{"n_layer": 8, "d_model": 256, "n_head": 4, "n_kv_head": 4, "head_dim": 64, "d_mlp": 1024, "vocab_size": 8192, "activation": "squared_relu", "norm": "rmsnorm", "norm_place": "pre", "norm_eps": 1e-05, "positions": "rope", "rope_base": 10000.0, "rope_fraction": 1.0, "qk_norm": true, "attn_scale": 0.144, "bias": "none", "tie_embeddings": false, "parallel_block": false, "extras": ["capped logits"], "init": "normal", "init_std_qkv": 0.0447, "init_std_o": 0.0112, "init_std_up": 0.0447, "init_std_down": 0.00558, "optimizer": "adamw", "lr": 0.00181, "beta1": 0.9, "beta2": 0.95, "weight_decay": 0.084, "lr_head": 0.00657, "warmup_steps": 227, "schedule": "wsd", "decay_fraction": 0.882, "decay_shape": "linear", "final_lr_fraction": 0.1, "batch_tokens": 32768, "seq_len": 256, "doc_mask": true, "train_tokens": 196400000, "steps": 5994, "dataset": "wikipedia_en"}
MLP neurons of a small language model. Each row is named by its layer, matrix (down: output weights) and neuron, and shows model dimensions 0-95. Each number is 200 + 30 x the weight over its row's rms, rounded and kept within 0 to 999.
A block is one neuron, or neurons of one layer that tend to fire together. Before each block is what it responds to, as a language model described it from the Wikipedia text at the highest values.

Opening parenthesis right after a person's or entity's name in lists and tables, giving dates, roles or notes, e.g. "Elias Root (1806", "(captain)".
L5.down232,179,222,188,224,210,205,238,187,201,176,211,194,118,143,159,252,199,152,191,185,214,160,150,171,199,182,142,201,140,187,182,221,218,192,252,214,197,232,163,213,192,262,196,230,205,172,187,191,156,246,199,150,219,149,173,231,232,183,172,204,200,227,198,146,168,220,192,171,184,227,229,180,216,184,154,304,239,247,163,218,189,203,200,210,143,183,220,193,162,237,169,149,190,189,239,189

Opening parenthesis or comma right after a person's or title's name, as in bio leads "Name (born 1948)", appositives "Magini, a", list entries.
L3.down73,194,171,235,233,162,158,183,210,207,175,168,207,189,140,223,192,192,200,236,237,198,147,278,266,208,248,246,171,177,186,177,226,183,186,234,238,179,235,189,179,191,198,168,177,248,161,239,130,222,218,221,192,234,212,239,209,209,194,211,198,237,185,193,188,151,219,205,185,191,199,220,211,237,235,264,203,199,222,203,216,211,228,124,221,166,232,207,178,208,156,205,190,217,161,221,187
L3.down339,165,196,226,159,167,186,218,187,190,197,217,234,141,156,154,199,257,132,232,169,187,122,212,191,161,259,220,243,168,167,209,197,217,194,191,211,248,207,196,179,218,243,213,171,201,155,225,208,145,216,194,163,153,220,157,259,192,219,180,213,208,184,184,193,178,229,201,158,214,183,184,171,210,145,205,227,247,221,223,170,234,202,203,250,174,215,219,242,176,240,144,200,213,175,249,257
L3.down539,211,215,207,192,185,202,202,195,184,161,223,198,212,167,181,165,156,199,218,182,220,188,212,195,205,218,210,183,211,164,181,218,190,233,223,222,204,153,209,235,184,213,208,194,224,175,201,161,236,205,205,156,252,234,244,271,230,152,190,234,204,231,275,201,208,253,202,189,224,282,230,239,222,211,244,166,227,277,250,206,195,179,208,170,98,204,211,176,252,222,213,139,283,177,231,206
L3.down639,199,244,173,205,173,186,268,205,182,188,147,191,168,120,220,240,210,191,167,183,221,176,208,260,161,162,190,151,206,190,198,220,235,257,219,203,176,175,247,187,181,199,167,198,204,190,205,189,238,171,186,162,233,216,262,211,186,166,213,199,252,200,202,147,208,203,243,184,215,219,199,165,165,210,226,241,257,209,260,201,244,192,180,165,114,172,215,163,167,188,194,140,226,203,243,232

Word-internal pieces in the middle of a split word, especially "ti" before -on (international, variation) and "ist" in District/Distribution headings; also the table bar after "Votes".
L2.down87,156,234,149,187,233,182,216,204,201,193,249,217,255,170,208,203,189,222,196,170,231,240,220,239,251,190,195,200,170,253,189,230,192,157,215,176,201,236,200,204,180,263,231,158,151,177,176,197,179,158,209,161,190,198,171,142,206,198,238,229,181,182,212,170,207,171,246,238,172,229,241,248,255,157,169,227,137,168,214,205,188,197,195,213,207,222,160,225,229,267,191,198,169,233,180,183
L2.down107,222,174,203,225,211,214,131,191,169,154,159,208,208,199,242,222,238,237,207,223,203,152,242,181,190,184,235,187,250,176,267,221,219,190,125,195,166,224,238,203,200,210,175,178,129,197,251,209,203,205,222,163,197,156,252,215,212,249,215,215,189,198,184,231,223,193,181,194,185,170,224,196,220,191,152,209,167,188,191,159,178,245,211,180,185,191,178,223,216,227,178,154,154,215,198,154
L2.down113,227,224,159,166,182,181,164,194,209,173,223,176,188,209,265,214,209,188,178,195,217,188,198,230,194,212,226,211,191,179,194,170,194,155,206,167,228,194,208,224,173,182,187,213,206,203,220,202,212,246,184,239,162,256,185,150,177,182,202,206,188,223,234,197,194,241,232,238,237,214,170,202,166,207,191,170,229,190,113,211,177,229,237,263,185,169,183,280,190,217,209,190,216,227,224,209
L2.down146,214,152,150,147,201,192,241,242,179,203,191,162,179,157,227,211,169,200,198,139,224,137,169,160,211,200,207,179,210,233,239,217,207,190,276,179,190,190,179,248,154,185,207,196,193,215,201,199,190,217,157,232,153,143,133,202,208,250,224,159,231,182,191,246,181,172,202,194,240,204,211,207,245,174,206,236,250,217,213,166,184,189,160,204,233,261,203,237,163,219,209,220,178,184,222,197
L2.down197,211,161,182,202,254,155,164,184,224,150,187,168,205,169,189,201,196,224,229,197,188,191,271,196,182,204,220,175,220,181,199,240,223,205,198,171,218,225,192,175,147,258,226,164,210,190,172,172,216,254,200,233,213,203,192,157,177,241,197,198,224,226,207,242,202,199,164,156,182,229,148,188,128,166,185,183,187,201,174,205,229,207,213,174,198,194,170,197,213,173,194,224,139,187,190,259
L2.down203,252,201,198,222,147,231,206,204,214,248,215,227,237,212,230,215,182,269,264,210,188,217,259,149,187,210,195,228,196,169,246,205,124,179,190,211,247,201,187,169,184,178,261,221,198,238,214,195,164,215,182,206,182,244,238,191,207,181,252,181,232,173,174,183,224,168,185,168,203,162,165,210,202,196,204,178,181,203,199,178,190,181,203,244,189,197,115,173,194,219,249,192,161,223,208,217
L2.down246,248,126,133,208,219,152,204,258,151,189,195,263,266,133,185,155,220,190,182,184,221,232,207,228,197,195,261,221,230,236,124,200,229,192,183,172,192,223,195,188,139,224,250,143,230,185,187,171,198,214,189,218,184,199,174,183,192,234,180,178,174,202,197,183,230,216,195,195,186,239,201,174,191,245,257,141,243,177,205,151,244,231,202,211,175,209,257,135,175,191,173,244,267,265,193,226
L2.down327,201,146,178,245,190,196,238,191,180,208,196,187,217,206,228,188,162,232,191,199,272,224,231,200,226,193,238,275,208,198,192,269,203,189,153,164,213,214,220,263,217,210,222,226,142,219,181,208,245,226,183,171,190,199,235,187,192,241,258,184,191,162,206,244,201,213,213,230,177,204,164,195,225,205,177,196,215,175,216,179,140,211,244,166,222,196,149,241,198,250,253,170,140,213,228,208
L2.down471,218,201,139,186,178,194,132,323,185,214,206,189,200,177,173,192,199,210,207,182,185,201,182,189,241,164,200,231,172,224,160,218,256,249,174,198,162,194,227,139,212,183,220,144,182,150,195,170,222,217,183,224,238,203,216,256,179,181,212,240,183,186,186,184,204,225,230,233,216,182,223,186,239,193,160,197,217,214,215,245,184,174,170,197,214,216,177,218,242,168,133,217,151,171,178,145
L2.down488,204,138,162,227,160,150,136,239,218,223,188,213,192,194,195,232,172,260,229,284,176,248,243,244,234,220,231,205,242,193,204,145,181,205,202,202,216,229,221,236,169,176,240,176,166,216,189,197,192,215,180,192,214,198,228,210,211,267,189,241,200,194,182,212,131,247,216,173,142,209,254,197,217,196,180,201,195,197,177,158,205,193,217,211,191,208,225,199,171,194,228,222,196,187,211,179
L2.down528,194,208,171,257,194,199,180,209,229,178,155,242,229,208,225,204,220,226,258,178,198,199,228,117,267,225,206,178,248,240,198,175,249,196,182,205,207,217,183,236,181,213,159,187,221,240,183,177,182,186,200,216,236,176,207,154,228,214,201,168,164,227,184,163,181,172,239,182,165,264,160,237,240,201,187,198,194,222,206,259,248,188,238,179,122,269,227,205,205,169,211,190,243,182,247,189
L2.down700,196,165,150,176,224,256,192,177,184,209,158,250,249,209,197,178,246,159,172,215,243,226,196,159,198,229,209,173,206,207,173,203,243,195,234,224,243,242,181,210,276,196,217,230,148,242,216,182,224,200,221,201,221,196,178,204,281,248,178,201,163,194,157,205,214,163,203,218,182,236,181,171,158,195,233,199,124,218,201,188,237,175,191,217,188,220,199,122,204,186,165,220,194,237,224,198
L2.down763,195,232,233,134,203,201,189,211,223,234,212,150,198,210,239,211,188,173,168,220,155,211,174,172,224,192,179,238,214,179,219,163,179,174,143,198,239,184,222,218,183,188,172,172,248,224,160,184,199,118,171,198,228,207,183,208,215,170,176,225,180,199,170,150,201,154,184,231,203,215,187,181,175,159,197,170,172,176,196,169,267,175,225,216,197,233,195,140,241,187,209,193,255,191,218,217
L2.down769,222,218,152,161,236,250,223,145,202,193,223,171,177,188,230,185,210,202,185,195,227,211,169,166,220,188,190,219,152,179,266,164,177,240,209,238,206,237,236,203,211,220,163,183,163,177,203,165,198,160,264,152,177,220,157,201,172,184,168,243,160,202,159,242,139,194,216,238,180,163,237,221,173,227,196,241,213,225,182,266,173,175,183,201,179,242,202,143,166,220,196,228,227,175,128,159
L2.down775,213,180,159,230,212,202,172,166,200,190,177,184,223,238,241,218,212,180,214,181,208,181,211,212,183,186,183,184,209,176,195,203,217,181,194,212,190,226,216,247,209,219,199,245,221,204,157,220,220,195,203,214,128,163,167,182,224,188,177,184,230,277,182,260,197,222,226,217,230,213,184,212,198,195,182,184,173,236,190,174,162,222,199,230,211,176,183,209,160,244,175,245,181,193,230,166
L2.down875,202,209,232,218,154,190,187,206,196,218,196,185,163,165,203,187,190,202,228,216,286,240,212,190,276,175,177,249,218,213,184,209,174,199,186,239,189,215,175,205,201,189,170,198,173,223,267,171,171,219,181,146,173,260,179,188,232,175,203,232,184,218,225,188,195,208,182,180,212,154,199,211,212,185,207,194,253,200,272,168,239,187,192,192,204,210,208,179,244,176,250,196,235,184,182,238

Word-internal pieces that need a suffix, like inhab-ita-nts, oscilla-ti-ons or explo-si-on, plus the apostrophe in possessive 's and contractions (they're, let's).
L3.down16,197,228,182,218,247,242,162,158,208,155,255,184,166,228,220,245,150,205,246,220,198,197,194,218,206,184,228,219,153,191,216,186,204,202,161,178,197,175,119,178,228,298,214,209,198,223,173,154,198,179,161,167,169,163,201,161,217,150,221,262,194,228,216,174,221,171,187,192,191,161,266,259,207,190,194,246,208,198,186,202,207,198,224,199,173,167,246,141,186,203,139,178,209,256,233,215
L3.down47,233,194,149,143,214,152,166,186,208,106,225,213,238,229,235,175,193,221,198,174,262,212,232,189,223,198,231,206,191,231,209,170,220,187,278,218,192,184,223,173,154,219,144,156,182,191,169,144,214,216,257,205,157,195,166,194,212,189,166,159,202,187,201,170,204,242,254,189,203,152,239,242,194,242,181,166,224,159,188,151,185,182,230,194,204,223,139,255,182,216,185,162,232,219,161,187
L3.down96,222,175,172,216,174,210,182,247,186,211,174,179,204,236,178,203,202,238,136,181,246,238,186,250,130,207,270,231,208,216,191,193,235,198,210,208,214,228,198,189,247,174,213,183,144,235,195,203,171,165,215,222,223,165,181,139,219,234,194,234,181,303,193,240,218,217,204,149,118,220,178,260,222,153,229,169,162,206,166,176,180,155,203,165,155,193,184,188,140,238,143,200,178,195,166,219
L3.down416,223,187,215,190,196,227,235,175,193,164,200,172,177,186,214,208,220,218,188,255,228,222,214,225,111,184,246,140,233,188,250,266,205,180,159,203,232,186,209,198,189,226,178,205,177,261,193,179,237,214,229,171,129,175,204,208,210,208,184,225,229,219,191,248,178,169,176,167,178,197,162,221,210,194,186,129,154,198,201,174,216,189,283,179,225,168,151,160,200,197,169,163,171,223,243,224

Digit groups right after a decimal point or thousands comma in numbers, e.g. the 00 in 0.00 km², the 000 in $376,000, the 6 in 24.6%.
L5.down930,170,247,202,170,190,175,183,165,185,181,188,185,203,196,167,190,237,208,195,216,207,181,194,190,265,186,194,157,230,212,203,187,167,246,216,135,219,159,221,201,234,211,163,177,120,197,214,179,186,208,134,170,175,195,210,214,238,231,155,171,164,239,239,187,217,201,214,193,244,266,174,255,191,191,194,211,190,148,174,206,216,214,264,227,191,165,220,200,170,181,247,202,196,230,246,241

Short word-piece fragments in the middle of a long word split into several pieces, especially "ti" in -ation words such as cita-ti-on, inflamma-ti-on, explo-si-on.
L5.down2,199,219,211,180,182,217,216,154,208,170,130,177,149,186,184,204,214,190,163,219,273,264,182,206,171,231,232,182,172,196,228,223,200,154,190,198,172,187,176,213,191,159,159,211,180,191,138,165,173,191,244,203,186,167,168,210,222,187,191,207,171,193,161,210,188,223,163,175,192,216,209,204,201,206,232,236,254,188,178,222,198,187,215,213,190,225,199,138,140,195,200,204,201,232,253,175

Single letters or digits right after a period inside a word or number, as in abbreviations (i.e., e.g., U.S.), decimals (17.2, .5), and URLs.
L2.down133,208,208,230,217,184,214,201,170,227,140,190,129,203,203,244,186,192,132,244,203,223,166,181,245,181,250,238,171,168,218,211,174,174,227,228,153,185,157,218,192,211,165,107,193,256,241,137,145,237,222,226,194,202,196,160,147,197,171,129,201,173,209,196,215,170,203,158,181,171,228,260,205,223,241,190,166,221,188,183,228,199,210,230,194,209,204,216,176,216,216,237,231,238,203,249,220
L2.down305,166,233,219,201,205,226,175,189,178,204,180,236,213,178,212,219,192,211,201,168,201,250,202,213,145,159,214,213,180,174,222,234,217,199,184,171,161,276,186,191,269,210,210,192,169,183,232,210,248,213,240,217,176,190,236,211,199,194,186,195,156,199,177,194,238,219,201,218,162,175,184,203,182,236,254,223,152,227,205,185,144,191,169,234,148,163,254,202,203,231,211,190,233,191,209,212
L2.down495,223,235,201,230,228,214,218,209,223,170,222,240,154,168,190,212,179,168,248,173,214,165,186,164,170,172,187,236,163,222,222,157,240,178,163,213,186,206,232,174,212,225,212,174,198,200,184,217,198,185,168,211,189,247,166,219,205,226,236,201,262,220,177,184,179,222,188,156,168,176,199,171,225,234,223,202,186,254,195,175,218,253,224,178,178,175,215,217,232,205,215,240,193,168,239,211
L2.down532,154,250,229,212,208,198,118,208,228,146,231,219,218,201,204,161,184,191,240,170,211,152,169,235,212,200,177,199,202,228,222,176,238,200,198,196,203,211,187,158,170,223,136,234,162,181,227,174,192,253,185,220,198,215,185,192,212,175,155,181,221,232,231,175,248,190,202,182,206,226,202,201,235,224,163,235,169,224,181,203,180,149,193,276,130,216,217,168,187,162,163,237,241,177,221,194
L2.down537,177,174,208,224,199,168,184,166,179,157,219,175,207,138,228,212,195,197,163,221,213,166,199,174,193,246,160,197,270,181,224,186,242,168,248,150,204,218,210,185,161,228,138,117,211,237,238,196,241,194,170,225,211,190,224,235,202,234,165,208,200,245,246,160,184,212,222,201,222,205,199,162,220,286,218,167,200,215,173,215,196,231,216,146,153,185,202,194,169,224,203,186,223,147,234,118
L2.down561,264,218,169,230,154,208,166,205,181,233,144,162,178,206,229,195,224,185,193,151,148,213,170,236,192,195,205,195,240,189,206,192,219,193,152,167,214,151,212,289,162,207,180,199,209,213,217,229,270,165,213,227,180,197,215,287,168,132,147,248,200,210,195,155,184,246,156,200,155,212,209,195,203,187,193,165,215,218,196,194,206,184,221,214,205,250,174,224,252,187,233,228,193,241,226,171
L2.down582,200,199,208,255,116,222,149,204,210,220,167,180,196,245,145,187,190,239,206,193,158,234,240,200,210,169,156,145,240,204,233,206,181,195,184,209,151,205,204,193,178,192,193,155,181,256,244,201,152,185,195,189,242,205,169,138,184,205,227,218,201,217,224,226,187,209,159,199,198,196,130,273,130,164,156,267,113,204,204,234,191,168,162,204,225,221,134,197,275,181,224,154,159,218,243,168
L2.down613,234,192,199,200,233,192,208,185,184,248,170,183,203,218,214,147,228,185,225,189,232,237,152,214,214,188,228,167,179,215,175,227,242,231,169,198,162,185,171,195,210,222,193,185,178,265,176,173,154,244,186,211,188,273,172,206,189,254,236,263,211,203,206,220,228,154,183,197,242,216,222,152,216,169,183,219,199,180,223,186,191,180,233,183,234,198,196,284,220,180,274,237,180,246,154,210
L2.down729,196,152,264,179,202,192,142,176,146,105,227,171,164,205,170,174,274,239,239,206,171,181,238,172,242,161,201,165,223,211,207,178,178,192,193,182,241,209,227,188,208,218,138,145,226,239,218,212,178,174,184,172,213,177,229,218,226,241,147,170,230,233,232,199,199,209,195,178,230,197,202,210,205,195,222,196,196,201,196,214,247,208,232,162,200,188,193,199,189,159,234,167,213,263,236,153
L2.down742,195,218,244,207,190,196,221,226,275,160,159,174,238,141,246,174,222,219,256,205,162,162,168,151,187,218,267,230,169,181,199,175,188,221,217,214,184,262,217,230,178,220,198,235,186,207,166,238,148,208,250,209,208,232,162,184,177,184,192,217,203,162,213,197,228,204,177,154,142,194,229,185,206,186,190,209,222,157,188,155,196,158,220,205,184,196,212,176,201,212,209,199,160,239,206,208
L2.down768,236,225,245,185,222,230,135,279,210,188,224,202,182,216,212,211,195,193,234,186,207,220,211,180,150,187,241,123,183,206,205,184,156,240,223,200,164,171,211,226,198,242,205,184,185,208,221,173,218,195,244,202,172,189,168,135,194,194,172,231,198,155,197,184,258,210,198,181,152,205,174,273,208,184,216,245,146,240,196,171,201,199,170,178,185,189,167,216,203,167,172,198,159,200,247,223
L2.down816,183,156,163,203,254,216,218,216,199,161,253,247,175,147,163,183,173,246,166,191,197,185,208,217,226,177,188,230,182,214,175,185,170,207,202,182,224,160,176,221,215,180,240,211,210,178,244,247,157,148,190,198,224,182,183,221,214,184,239,263,163,224,177,174,161,244,190,222,207,184,202,188,202,145,205,171,222,239,159,212,213,232,246,241,196,228,172,207,213,215,168,250,223,165,178,172
L2.down853,201,188,244,193,216,192,239,187,265,207,222,184,192,200,168,191,235,264,240,180,168,207,173,194,223,219,264,159,158,259,223,192,182,199,196,178,179,173,189,222,164,192,225,181,219,179,207,199,198,212,185,178,176,221,206,207,177,249,198,230,176,245,200,273,195,228,165,190,235,266,220,174,247,190,150,170,199,188,188,164,153,194,233,125,251,187,243,220,191,166,206,221,202,251,182,230
L2.down953,189,216,229,184,165,208,209,156,175,224,202,173,220,186,172,180,177,196,205,173,217,194,196,203,216,219,218,142,194,168,195,150,184,217,219,186,225,223,259,163,189,220,187,224,186,235,184,165,247,201,246,200,197,255,160,168,219,213,193,226,179,204,265,206,193,224,204,202,203,203,144,208,198,187,199,142,196,181,183,207,262,217,169,216,206,185,174,213,228,198,208,250,207,175,228,160
L2.down993,215,193,200,197,124,173,183,167,217,203,157,190,170,217,171,189,163,233,227,162,228,274,226,201,230,134,146,198,205,146,200,199,139,204,207,213,176,215,189,193,209,193,197,198,152,210,196,183,192,246,163,214,218,230,196,197,209,133,207,229,205,154,236,179,224,239,211,261,193,207,194,236,205,191,214,205,227,209,233,247,259,213,118,201,208,180,186,163,223,187,188,139,213,185,224,220
L2.down1015,178,214,231,174,160,252,230,184,182,268,174,135,178,211,194,179,204,258,217,172,216,199,194,201,198,205,217,198,180,156,164,252,115,166,231,234,217,211,157,200,222,195,250,177,131,250,229,203,142,209,189,228,202,240,255,225,220,199,233,190,202,192,166,201,208,194,131,154,208,139,230,172,164,211,123,250,159,196,209,209,259,168,206,198,203,181,209,215,144,169,240,183,155,250,136,234

Token right after a period, mostly decimal digits (1,141.2, 55.53%, 9.1 billion) and the final dot of an ellipsis or abbreviation ("ver.", "reg.").
L3.down7,211,202,204,176,175,209,180,242,200,205,205,243,153,186,144,211,205,143,156,158,246,202,202,170,167,212,219,230,151,238,233,216,173,211,148,212,210,182,195,175,260,130,212,242,166,221,229,182,230,220,184,194,166,184,175,189,189,158,235,206,194,214,193,240,247,243,159,185,148,172,213,201,198,192,154,191,162,210,192,255,162,200,253,230,150,198,225,200,199,221,199,168,159,222,187,144
L3.down59,239,194,192,183,146,211,230,157,198,217,164,187,188,223,143,223,196,172,229,246,185,230,213,209,192,158,201,187,225,222,178,210,212,224,169,210,203,229,185,159,213,210,175,237,192,172,188,180,164,246,242,203,219,206,263,138,205,230,221,160,201,172,155,212,178,173,170,249,203,204,154,211,190,178,208,167,154,188,203,284,223,203,215,187,210,167,217,193,211,194,166,190,176,272,205,188
L3.down146,190,188,232,236,186,156,76,189,182,181,244,172,210,164,185,191,197,254,253,159,167,163,196,205,235,205,213,128,182,218,207,210,255,200,215,169,178,211,263,151,205,205,156,196,180,177,245,201,188,210,202,214,147,180,187,203,208,153,171,163,215,230,240,221,265,216,178,170,218,206,162,180,201,181,160,245,151,184,176,190,189,199,197,212,138,184,191,186,253,157,219,153,238,228,239,198
L3.down622,191,180,200,150,163,210,187,233,156,207,206,153,164,225,164,257,195,172,258,245,185,202,206,201,177,216,190,207,206,190,156,144,269,212,193,186,217,203,190,188,243,239,243,165,218,226,219,194,167,173,224,181,224,214,204,190,165,197,207,216,214,221,177,226,200,226,245,263,299,194,205,200,187,204,211,191,207,178,172,204,201,172,242,204,166,157,206,209,189,213,153,198,197,220,165,201

Punctuation or prepositions right after a multiword proper name (institution, party, person, place), such as "(" before acronyms or dates, "," and "at"/"from".
L2.down28,175,219,240,210,231,208,217,175,183,202,244,242,210,207,177,159,223,193,188,248,220,163,173,244,239,210,193,190,215,229,243,190,239,236,224,197,176,193,203,191,198,198,173,202,183,207,178,269,219,216,202,182,183,186,203,208,216,207,258,233,165,152,213,158,228,202,173,263,191,125,202,153,177,177,180,212,204,150,193,168,163,237,239,248,246,192,176,177,217,190,266,235,197,249,225,203
L2.down118,190,221,194,215,187,172,211,199,222,191,192,175,209,163,200,200,204,181,218,241,252,202,195,219,247,215,223,196,223,230,191,133,213,203,199,231,130,214,169,198,173,194,188,165,253,250,198,167,198,216,184,190,197,248,200,159,185,186,185,224,184,199,176,156,195,229,191,174,219,160,259,161,217,183,226,166,177,207,158,176,175,218,174,189,201,220,139,188,204,204,182,208,231,202,222,190
L2.down175,189,180,199,159,215,172,217,206,200,170,231,247,210,210,156,222,180,204,187,174,215,179,211,184,212,215,224,192,152,234,257,235,224,231,166,193,198,179,162,214,196,234,228,297,161,255,190,233,193,225,228,216,210,135,160,222,239,215,232,244,213,206,190,154,224,194,108,199,203,212,187,203,127,236,175,213,192,192,230,176,175,216,169,186,205,238,145,176,185,213,167,242,224,180,208,227
L2.down202,206,249,192,233,192,171,226,208,216,194,136,191,176,176,180,188,169,227,203,228,178,193,221,131,150,190,147,180,174,215,154,180,198,164,238,213,157,197,206,161,219,273,253,204,186,173,183,184,221,210,233,218,257,134,192,172,121,216,185,188,220,190,212,171,233,203,239,152,167,197,187,187,211,231,231,256,234,223,183,195,194,208,176,242,185,201,188,184,176,190,223,254,221,233,187,200
L2.down208,197,221,172,191,140,231,180,188,160,143,168,262,192,194,133,215,197,183,196,204,126,201,197,240,253,251,225,179,229,164,221,201,211,183,165,195,179,179,196,234,228,226,179,167,167,100,201,194,226,234,172,230,192,163,208,211,185,145,158,200,190,196,197,217,229,202,206,225,168,242,184,198,180,205,216,212,239,222,228,208,171,217,163,216,175,177,182,210,238,180,194,164,248,175,253,207
L2.down332,193,170,215,210,175,223,243,174,179,204,168,175,196,210,270,160,177,200,240,185,190,193,267,175,196,198,157,159,213,269,193,187,136,193,152,264,195,221,198,189,210,203,185,207,223,166,197,133,183,206,236,210,171,146,192,237,187,213,211,226,224,210,170,187,177,227,217,191,177,194,202,169,184,201,179,171,215,232,206,193,145,161,253,156,198,194,264,135,220,183,204,231,241,173,249,225
L2.down467,184,214,210,168,240,217,216,162,159,145,231,207,147,208,205,214,205,188,211,190,103,169,229,221,213,210,229,185,215,207,216,243,217,190,213,230,163,272,205,250,210,215,156,201,185,167,176,227,198,198,196,134,186,144,222,222,169,158,176,217,189,226,187,209,201,209,232,211,201,235,224,207,244,194,220,251,267,211,245,222,218,218,207,202,167,181,180,110,202,176,183,188,250,173,242,188
L2.down691,175,179,219,155,184,209,214,166,239,150,233,207,156,200,194,185,251,212,260,161,172,179,231,235,275,228,215,183,167,187,219,245,176,235,267,163,201,254,233,187,233,200,170,217,207,202,219,210,187,233,205,227,224,171,214,205,210,207,204,184,206,222,194,246,181,186,130,248,219,219,229,181,224,247,241,235,265,225,231,246,169,223,200,143,226,241,176,127,189,193,165,212,210,150,185,182
L2.down753,201,206,181,159,179,213,246,267,174,189,158,200,195,232,159,169,209,277,241,172,165,181,204,103,171,202,196,189,245,195,248,224,190,205,232,180,208,200,263,206,207,211,202,255,155,183,190,247,206,164,202,179,211,163,208,192,134,201,207,233,193,209,191,227,193,192,222,188,188,211,226,210,166,258,244,192,248,189,230,210,180,181,200,166,200,243,148,137,240,153,204,226,194,204,215,230
L2.down825,175,243,179,240,205,183,216,179,211,219,258,217,165,206,197,212,169,236,195,216,182,196,201,188,185,172,196,235,214,204,206,219,238,181,177,182,145,215,131,130,149,215,254,256,143,241,181,152,186,231,217,225,206,179,190,211,189,181,233,222,199,174,151,189,251,187,269,182,227,194,160,165,204,154,228,202,203,223,182,194,181,223,165,234,183,232,204,232,204,221,235,219,199,167,189,190
L2.down855,200,223,236,179,190,266,209,159,217,214,193,168,208,194,203,149,228,206,197,173,173,207,200,173,185,208,205,169,202,181,247,166,288,182,240,220,208,203,215,238,200,194,168,216,217,203,189,233,187,177,220,177,209,184,231,205,211,140,232,205,199,209,245,203,217,218,194,234,225,243,204,196,202,281,195,162,226,187,252,190,244,222,160,203,159,214,223,174,174,246,199,218,191,164,227,219
L2.down857,202,181,186,197,242,178,244,196,200,193,203,205,230,224,188,247,251,237,214,183,173,264,224,214,181,187,181,226,230,195,228,156,169,236,223,166,200,193,188,189,173,141,179,226,145,215,156,192,189,168,219,211,180,165,173,206,199,240,222,212,211,185,161,195,168,177,228,163,196,179,228,162,159,193,173,207,168,171,158,218,164,190,177,155,240,209,184,166,210,200,176,153,145,257,144,152
L2.down969,204,192,233,219,178,205,258,175,215,203,179,161,214,206,258,151,226,162,227,175,152,188,217,198,204,256,220,169,202,190,173,183,205,213,233,226,173,235,210,216,194,237,222,197,243,192,191,232,189,194,171,174,231,217,206,217,219,239,176,162,205,244,215,207,148,235,260,208,239,225,215,185,213,247,255,229,274,176,192,228,210,196,215,174,184,222,267,200,193,184,192,224,263,144,173,116
L2.down986,186,224,192,187,190,175,202,142,187,239,156,217,204,259,165,226,176,214,270,269,252,164,194,227,202,144,186,208,180,210,218,172,196,203,157,189,143,195,196,247,177,199,221,216,178,197,159,231,210,211,241,143,202,219,134,176,141,222,166,225,232,198,151,224,249,207,196,267,139,257,209,192,177,200,205,166,176,200,204,187,246,217,194,172,196,157,226,197,175,185,176,222,187,239,218,159
L2.down997,209,197,145,185,170,160,247,167,199,249,210,235,222,213,177,174,211,180,212,216,131,223,191,198,183,151,174,153,168,186,181,185,230,147,211,213,175,226,160,238,181,216,177,209,146,182,178,223,205,143,198,171,192,204,223,193,211,194,186,223,214,213,198,167,169,211,249,176,169,270,227,194,218,244,220,173,258,172,209,185,225,229,144,217,145,217,219,244,200,228,157,234,249,159,218,191
L2.down1013,164,165,214,204,207,200,214,181,183,234,169,168,174,186,197,220,155,204,203,267,162,173,246,186,186,196,186,198,200,261,220,207,180,219,221,246,202,240,154,183,172,174,196,217,157,190,177,176,204,210,159,132,185,178,218,219,150,259,182,213,205,190,184,213,139,179,196,189,197,201,239,212,219,206,209,206,209,218,253,204,210,234,190,169,204,182,206,164,243,172,196,184,192,251,222,219